config.toml
n_layer = 14
vocab_size = 2048
rope_fraction = 1.0
qk_norm = false
attn_scale = 0.0884
schedule = "wsd"
decay_shape = "sqrt"
dataset = "wikipedia_en"
MLP neurons of a small language model. Each row is named by its layer, matrix (up: input weights) and neuron, and shows model dimensions 144-271. Each number is 128 + 32 x the weight over its row's rms, rounded and kept within 0 to 255. Numbers have three digits each.
After each neuron's rows, "fires on" lists the tokens most often at its 100 highest values on Wikipedia text that the model never trained on. A number after a token or word is its count.

L5.up1291:121147153114133136114103086118171109105116096153133123109138085107150132075092117168102137106141126090130134167188133123131128096172163094122141161137134094103140080170132115195146122115133060138136114139154137111094121115146051128081157127106137146133165153103083120066121100137109081116108134141126088127135166145161100103102167195141164147133123144190130138099152144063167161105118
fires on: "gh" 22, "ment" 15, "s" 7, "d" 6, "st" 6, "ial" 5

L11.up68:115149105157130194156064114104113117174187101181112140153128141146065105142176165107160103119129133112154131097133087153111158165180112184169076163098181117111133149070075133136107146086155103152110139075103131100055117142111117128089151156062165170185156136166111087151167131104170145069072104088180211056179121092153140115146159130059123093130116143138170113154175131120127166159176
fires on: "il" 15, "d" 12, "ol" 11, "in" 10, "be" 9, "i" 6

L6.up488:149129125141144094125141143145145140141138161107136057147126131158100133099137112088192144136133066098117174060175106145078116116130162184083103137137101105141137074102153149109147138076147117103089133179141027142127155181123148152075097082138120125152120112149135120127132081161126154139080068133138148169177110138122110139195123103102142163053086154134170117108112184126125094091213
fires on: "-" 30, " (" 11, " |" 6, "w" 6, "ne" 5, "sh" 5

L6.up439:145090129117109200115086151151127112132217094172156096213143134123102133156099102094136133132129090125084197120142138164107092179147186162158096142135074113159126147128103117158180136106152161148094133098080142122098115139153084136166152096119105101088128066142131102125177105141091113126134102084134128101134079141169092172188112046124133122145085099122140141130195073142167116121127
fires on: "ad" 35, " Ad" 28, "-" 9, "d" 7

L11.up1516:134129145130155114151065167109176110128126112123120132137111160142128091132143121121093115100161120140094163096142167150146118142207132163141126168150112127170159126124108116069164080115169101179121139120156136167145105175220133069124107074122088124126117095171128093226158169097138157059164149102125146195145070118181138108161139121121114155131111136147118102087112103193085179074098
fires on: " (" 32, " re" 28, " \"" 20

L11.up275:109170097145138120122106127084110134145091172145114131121122189145089127116090068120153171097151126156138124146144095149096126196134090143115110117085158125145119078123095148139170103151160099092145142180153061038167138121184106122080089070122138163111101170112138120122178123147192045112085143107165100129213094154170144095090148109110127185091060147128113129125070106114114119083146
fires on: " of" 29, " D" 6, " after" 6, " " 5, "After" 5, " he" 5

L8.up277:108177140172136180145113135114091152165196190135182207158123152145149096171119125148098129127108144084126168133112117140120140118173087055179121098158117108137140164110076142168150080103161120109077152122137098097130115112137138126167159104130172090126128075124141132206139147131106176160088139138118047136155117108084118056069083135109136179159079149114132088127125107144151139139105
fires on: "." 16, "op" 16, " po" 10, " to" 8, "ing" 8, "\n" 7

L5.up1255:136155092086116177146095135166093092142102182161213124173091115137182088143105111153187085098154080085124210103119189128109116132157132163131133089184109150117139166107071093173157142173183110128094097122117140102196113146130147144132124086075124151116159113107142101123128139152180134086092110070149101100084127102152153111162158110140142136093058169089121098071115142154121146102136
fires on: " sp" 51, " Sp" 14, " st" 13, " where" 9, "C" 4

L5.up95:090162141055135176118140091095094068096148072076150147074176111116117115049078145133091084051126139112109081139122143111116145115217105117098132131099077116090092131096116175123156112098128102065117160136106098158135103069109135113124143174171200108116185129129099137104111102106128079053083125115106099123136079099149108029122138130146166108100120114145090124128123142110153086105101
fires on: " of" 17, "ers" 9, "con" 7, "ment" 7, "ough" 7, "d" 6

L8.up1503:089159118103125153169106124113122114144109109125142128184082106173136054135155191070128140176120124160100131082134137167102156134108141167186125136153115194116136194094122100119122172115146120134110139080118106137219131159147114131069205120079158118172109149112163110152130130129155098135054099151171127126120174105119152047150111150150113113121094118165082169156101093085159129094091
fires on: "ver" 25, " 5" 8, "pt" 6, " leader" 5, " win" 5, " hold" 4

L8.up350:152162087144110141128120119146134148103170145126149112107114168143107112143090184147174108144133103129130126113155122171136101084213146091109102134157129110123141111120119108097165118114106103173159119139133162131111104140134174096095124132124103100130088089119157088176163145127152141115104137119131095114157121120137109051080174178118115135174150203195169138098110089140152170046076
fires on: " part" 23, " re" 8, "%" 7, " " 7, "ence" 7, " \"" 6

L6.up1116:120115150096075151161124110147073146137071086177136112091137101155144129151164085101127205163124132121185107109129125104130147098141178111140156114155136172128184082129096126121130096133116144159109136139116102093086129134138072095132048106084068124134168165109160144172090105116154106174136137158090138146131081134108100148107108123047122156140056152105139093085122156124141062143117
fires on: "s" 20, "les" 12, "ed" 7, "z" 6, "view" 6, "ap" 6

L5.up924:092131135125165124140068105102131193185130068139079132110129125118167115106116106116162088106144089123121161101092156146110144140172125134106143154114138097133156139135196135091124100135116172151079055118116158083141105144129103100165140088119099111161174126116136117099113073172088118119104099092092127119161167087101071082130144098146197119090149084087124131100111163191147171091162
fires on: "ed" 17, "able" 13, "style" 12, "ing" 8, " used" 6, "ative" 4

L5.up904:070126144155160156133104073144146202106127190155072172098175115123063116152104111093133118102139142109096171082107095109049126110123186134168123133137088112187155104118149114166162118106143219176131132116112054124166079154123123145094175173141130156154152126127122100175075144126118095140150134128136167138136151131183178112150067133169119143113116130156145186115141131164102170141119
fires on: "t" 21, "ra" 13, " collect" 11, "80" 10, "-" 9, "s" 6

L6.up1053:094160137067111131137113147078110150094136097079199138156206138146151112059136172098145110112139124152115108129067113115105113091209129154107124163088129112112088151153086137098148085119130144057120178124142076182141160055136134148175096132174174110170174210097115110184048144128148123072139150107117103126140113130160123102102163096110139123167109133121184091080123131117136088128134
fires on: "d" 21, "re" 8, "u" 8, " from" 6, "ft" 6, "ers" 6

L5.up1351:144119176136148181152151105119128111127085148180170172142172085114148141103119078145150118150118102137140140144194113133111129152130089107120168137154161104093155120139107179129169127130138131116140154085141168106148140117127185074177117157158185069140128052109123126181105150155135140139147135138076080115162161081126101124147156132120093147130128142088189104060132117108123153171147
fires on: "." 63, "is" 6, "rop" 5

L5.up690:150140148138163111103137154142163185159113135114153159204093121149164091183136141139142138150099063081104179133165152165088105122126141147109099114190151146091158080130097109203136099073206110109087125099137181113154096176102103080148161112144154150147155099093166154169130135105190120066141071117176158072191099075104180120141139115107141164147140151155089109091133120138148171084082
fires on: "ap" 20, " Sp" 20, " sp" 19, " St" 9, " also" 8

L11.up1482:165136133186128189110115179085158097142085178110127142082137126131157113137190125157110159120146116145113133084106151129141116129136099160077117121053109154133046148116103136139143139125175127094155145149142073091169053138170091135127087133069134040192184158114174160121139125131092122104075148112096094071064098134137185160172121113114111137132111102112122149096175071113106122073089
fires on: "w" 15, "il" 13, "n" 12, "l" 8, "r" 5, "ed" 5

L5.up345:152085129123121168165124121178132109192174162148134075153170097141129099112127127098156128111095142101070196130140129100141129135130128125209117192132127148122193154077050138147185116166179127107152170144148133029095123179145105110153110159182135094094132129127077116192141104190104145082151148146156079113112148090126176096120121105144115175149127106117113136143135127129153146077149
fires on: " ex" 38, ":" 23, " Ex" 23, "com" 7, "om" 4

L6.up1433:090169147174085149114131125085092125178130123066111087149112138117119174110144168138122064202163072119113144092089184191141113142101159208134173170120094123125109135154110189123130103068167124132100145121198167107180123161137127095204073146153115125161087133096119162110112134137162148157150114112074169103114115136132106114108119151151093094130102136088115121100141122152132120135153
fires on: "%" 34, "d" 14, "p" 8, "ed" 6, "ta" 5, "n" 4

L6.up1138:117108068079161093093109141133116145147146174154163137173179149137088116101118138101143092107143131082112241151124180140068133155151131152151094157164118106160145104083095090139166094105194106096147151165183102134177151155175179143124171129155114163130111077125119161203151141151151136076120129112145123114151099141143115115164137107079140158096146138114131144096086157150068121131146
fires on: " |" 32, "-" 20, " (" 12, "|" 10, ":" 9

L6.up972:083179107165177088146094113088149158187169198185090148136102147146157154130077103118100091119109126102123090132118186154105130123135177143150118106122165107120092155085113089067138068093060075102176145052098084116084134124125146179113135058089127145189143078173071157183111101131097155109081116108071103137084065131121156137117172098109123140155146126081106171126086094150120138032114
fires on: "e" 25, "er" 10, "ed" 7, " |" 7, "per" 5, "pe" 5

L8.up4:093171197114179132139164092172102101130082145118124128101174152142128122119123103160166129109196157155076110153177181097129113134090154142112106085161163108143162122103161116090174160123136121172060141064102165079171105150111108119168109152075111160133106078110134143169130111088121167141150178096181133158148126169126104109150165149158175136115135119076137147120099165123157135125150
fires on: "\n" 28, "P" 10, "or" 10, " by" 9, "ence" 4, "s" 4

L6.up83:125100125088114100137125094111167138144166118175121136120107142175121138182117124107137140114159142090137134156117154076108092113082157120170142128141180101154168083086120083082148137134121167105140107110105068151093125161112192163057110036126133095147117156164111103155111112125091099123096126135148111094084065104164111119123118108089059118173131217149119160119117117073091134129110
fires on: " " 28, "o" 14, "ed" 7, " |" 7, ";" 5, "ain" 4

L5.up801:161116126144154131164120126100101181108126063096153189134099155111162165148114086137145139136127117146184098187171166126144089128142118059126156183152183159105202112109125115120104083100114146149146160103116155109122095181117134168125163170162150110142085188110145125102141099157113140165152102137132090107118094118150141144088127165123179155113114080145088111036172124149086101134104
fires on: "ph" 14, "y" 12, "″" 11, "ong" 8, "ed" 6, "s" 5

L8.up226:096118130185156107075118139100123169114101152149110171122160161103121095202104174152104126097093123165077156173168167175059141071137170122143140105192156145139136093188129117175137133143129150109141105158149067092154041157151184153091090141150106146109160142108169113150111160135113079098185097138161150085145096105127128118103176160098118130168116160173179166080079103148137153079096
fires on: ")" 25, "ship" 8, "e" 8, "s" 6, "ance" 5, "t" 5

L6.up650:161146080152112125135131136122117104153146147106138149123097130093105118085156188162133078128179137130089086132116144155150142102221155142136110130122111133086089162103144124057112184053138118087129179132112102143156146112106114117181173131167088142081061121148080085088082140109102147117074140109105148099136129124151107072078126077151081139096111138091116124056073129070111176100138
fires on: "d" 30, "ar" 17, "os" 11, "ers" 9, "e" 4

L6.up1016:102124121142138153128114087111141148156167132083085085137100114173183121170127121128082095141148095085107131090149140124134110150098117118125106107128141140119184121101110091120114130190102090104146137057132104132098135097136113142164117091092088099125159103115080135119119127147122170139095127115108117113092081166105106160146129098120116114145132090099140116126137100103099103072123
fires on: "ed" 19, "st" 13, "ight" 8, "on" 7, "o" 6, " |" 6

L5.up1329:071193110182093149123139100146165126122182117096166082074089153110129157175114142151107056161083177134158130164104190162127114118137161146120139137106107139132111153076093150184125154076128121131096072082175196115120134111151162100157132122144119116155122128113156155212174103093129166106121077158120134104107095086128146120177106104171112112129128091153170153144137159097104149154096
fires on: "or" 16, "n" 13, "." 10, "ed" 9, "er" 8, "end" 7

L8.up920:137164167163112154160057121108152089177152146172110124062099127155134125106087112131065133178095112128136127149114179161090167156131120131119123152109117109101110192093130154132105122103180087144111085106206127128094122116128121143128113107142142097168166107141134108163084160096122098109126172144118147153073110116119123100096185115170126133172152117109142229106146113125081065109121
fires on: " |" 43, "n" 9, "s" 8, "ir" 7, "er" 4, "as" 4

L11.up1418:143092059151171088089126111101164124132139128183133157137164217090140120095200084110135189068073108078119121139140113121105208133127140169107138111181142102122148155166104170194128161135134126208113144126128169107169124141059164166072087154091212134163146128137126116109173127115121100077118097124142096156125143146089151158116133126123169108125089102143136131125138123105129102140115
fires on: "s" 32, "ed" 14, "\"" 9, "al" 5, "re" 4, " new" 4

L6.up1344:147128134118177116119153153024130129094129117100149171120117151081179143151108147147133143083155143096120117161148119132138123115125125082144156141129193158145098088085074136125134094143111092089096132203084194124143129185077145106063185136163094111169087089141166080104185132173121171128127143169145091127132060126123125125107121162150147145176144075102135128084143188071122106169114
fires on: "|" 11, "ity" 9, "ed" 9, "fe" 8, "y" 8, "lock" 6

L5.up191:130068139095129114117114153115129164102112166081190167114145165074130122152115115178128109087116105111114103140086135164095180111137109133129139124198119101117140171159133092162069146141136086175115076140132131145164109135139100166118095154144133134173159118131156118129091150132200086129159168142149111126148107157140133112053165160133145132177110118115114132090077089153034147094052
fires on: "s" 25, "00" 13, "time" 10, "les" 7, "ence" 6, "000" 5

L8.up1416:087043142125140108150140104160087126134105148117201104148177107124083125127156144091171147075142086139133110131092138122109156129129159143127139153070127111094142128161097137094116137120138133138091181115088168105078059153172127160142051121165124123115180162088155157129116126165180133156073144119196105149148132130176101117106117116166155150150067084106116106124088079137110052076177
fires on: " also" 24, "s" 13, "'" 10, "ed" 8, "ly" 6, "ver" 4

L11.up122:186150132111117129175127162140095140146109162114117111142128129136114120083074116100136141107142093093096152100085163163147097141179149190212138134111202092120141099123145096149146129187200105194127128123115125070084094126181132114162117178154129131116156081147109127157152124175118175113158132089142126102090106092119110138132165090100099152161151146126144154184123129104106079101153
fires on: " ex" 21, "im" 17, "com" 12, " Com" 8, " per" 6, "om" 5

L6.up1153:150153127120151120086155126147121104112095127131177089129127155153134130090156135105062101119106110118121110125137140109065137138131115112160138172181147090090141110094090137113086197154135149199128123164173150090083149138164117156095090120105255052134171116126139117110134158172172153135108132116172108162080159117120149141121141143146148156185162120147147117149139084067134087088104
fires on: "s" 28, "ic" 10, "q" 9, "on" 5, "al" 5, ":" 4

L8.up1321:089139125154121074111070131094153147208154166130057116146098125115141139122130091195168103125173142148140136072115169115101133146122131156185064160142116140122153106133161127078109135075172139166145165089160154118165125163098118131117177151098138100101128123123156136091136149176162169158160162111124190097101165093092118124130150138145133188116123086071118140080116079089106201117140
fires on: "\n" 30, "or" 7, "ative" 5, "ing" 5, ":" 4, "ity" 4

L5.up606:141121132081128163113117153098162130129160148154157087175077097150113102154094131112167127048115142087096164060168127115102076152142202208149117122155091087153126168104106171151160172175149127182072097139123151121109143144143065100159047096129151095095197051113125107118165112137086166095123163115069113138099201114151130136132143115157112125120140084161072115108142114087115179135117
fires on: "ad" 18, "s" 15, "n" 14, " Ad" 12, "e" 7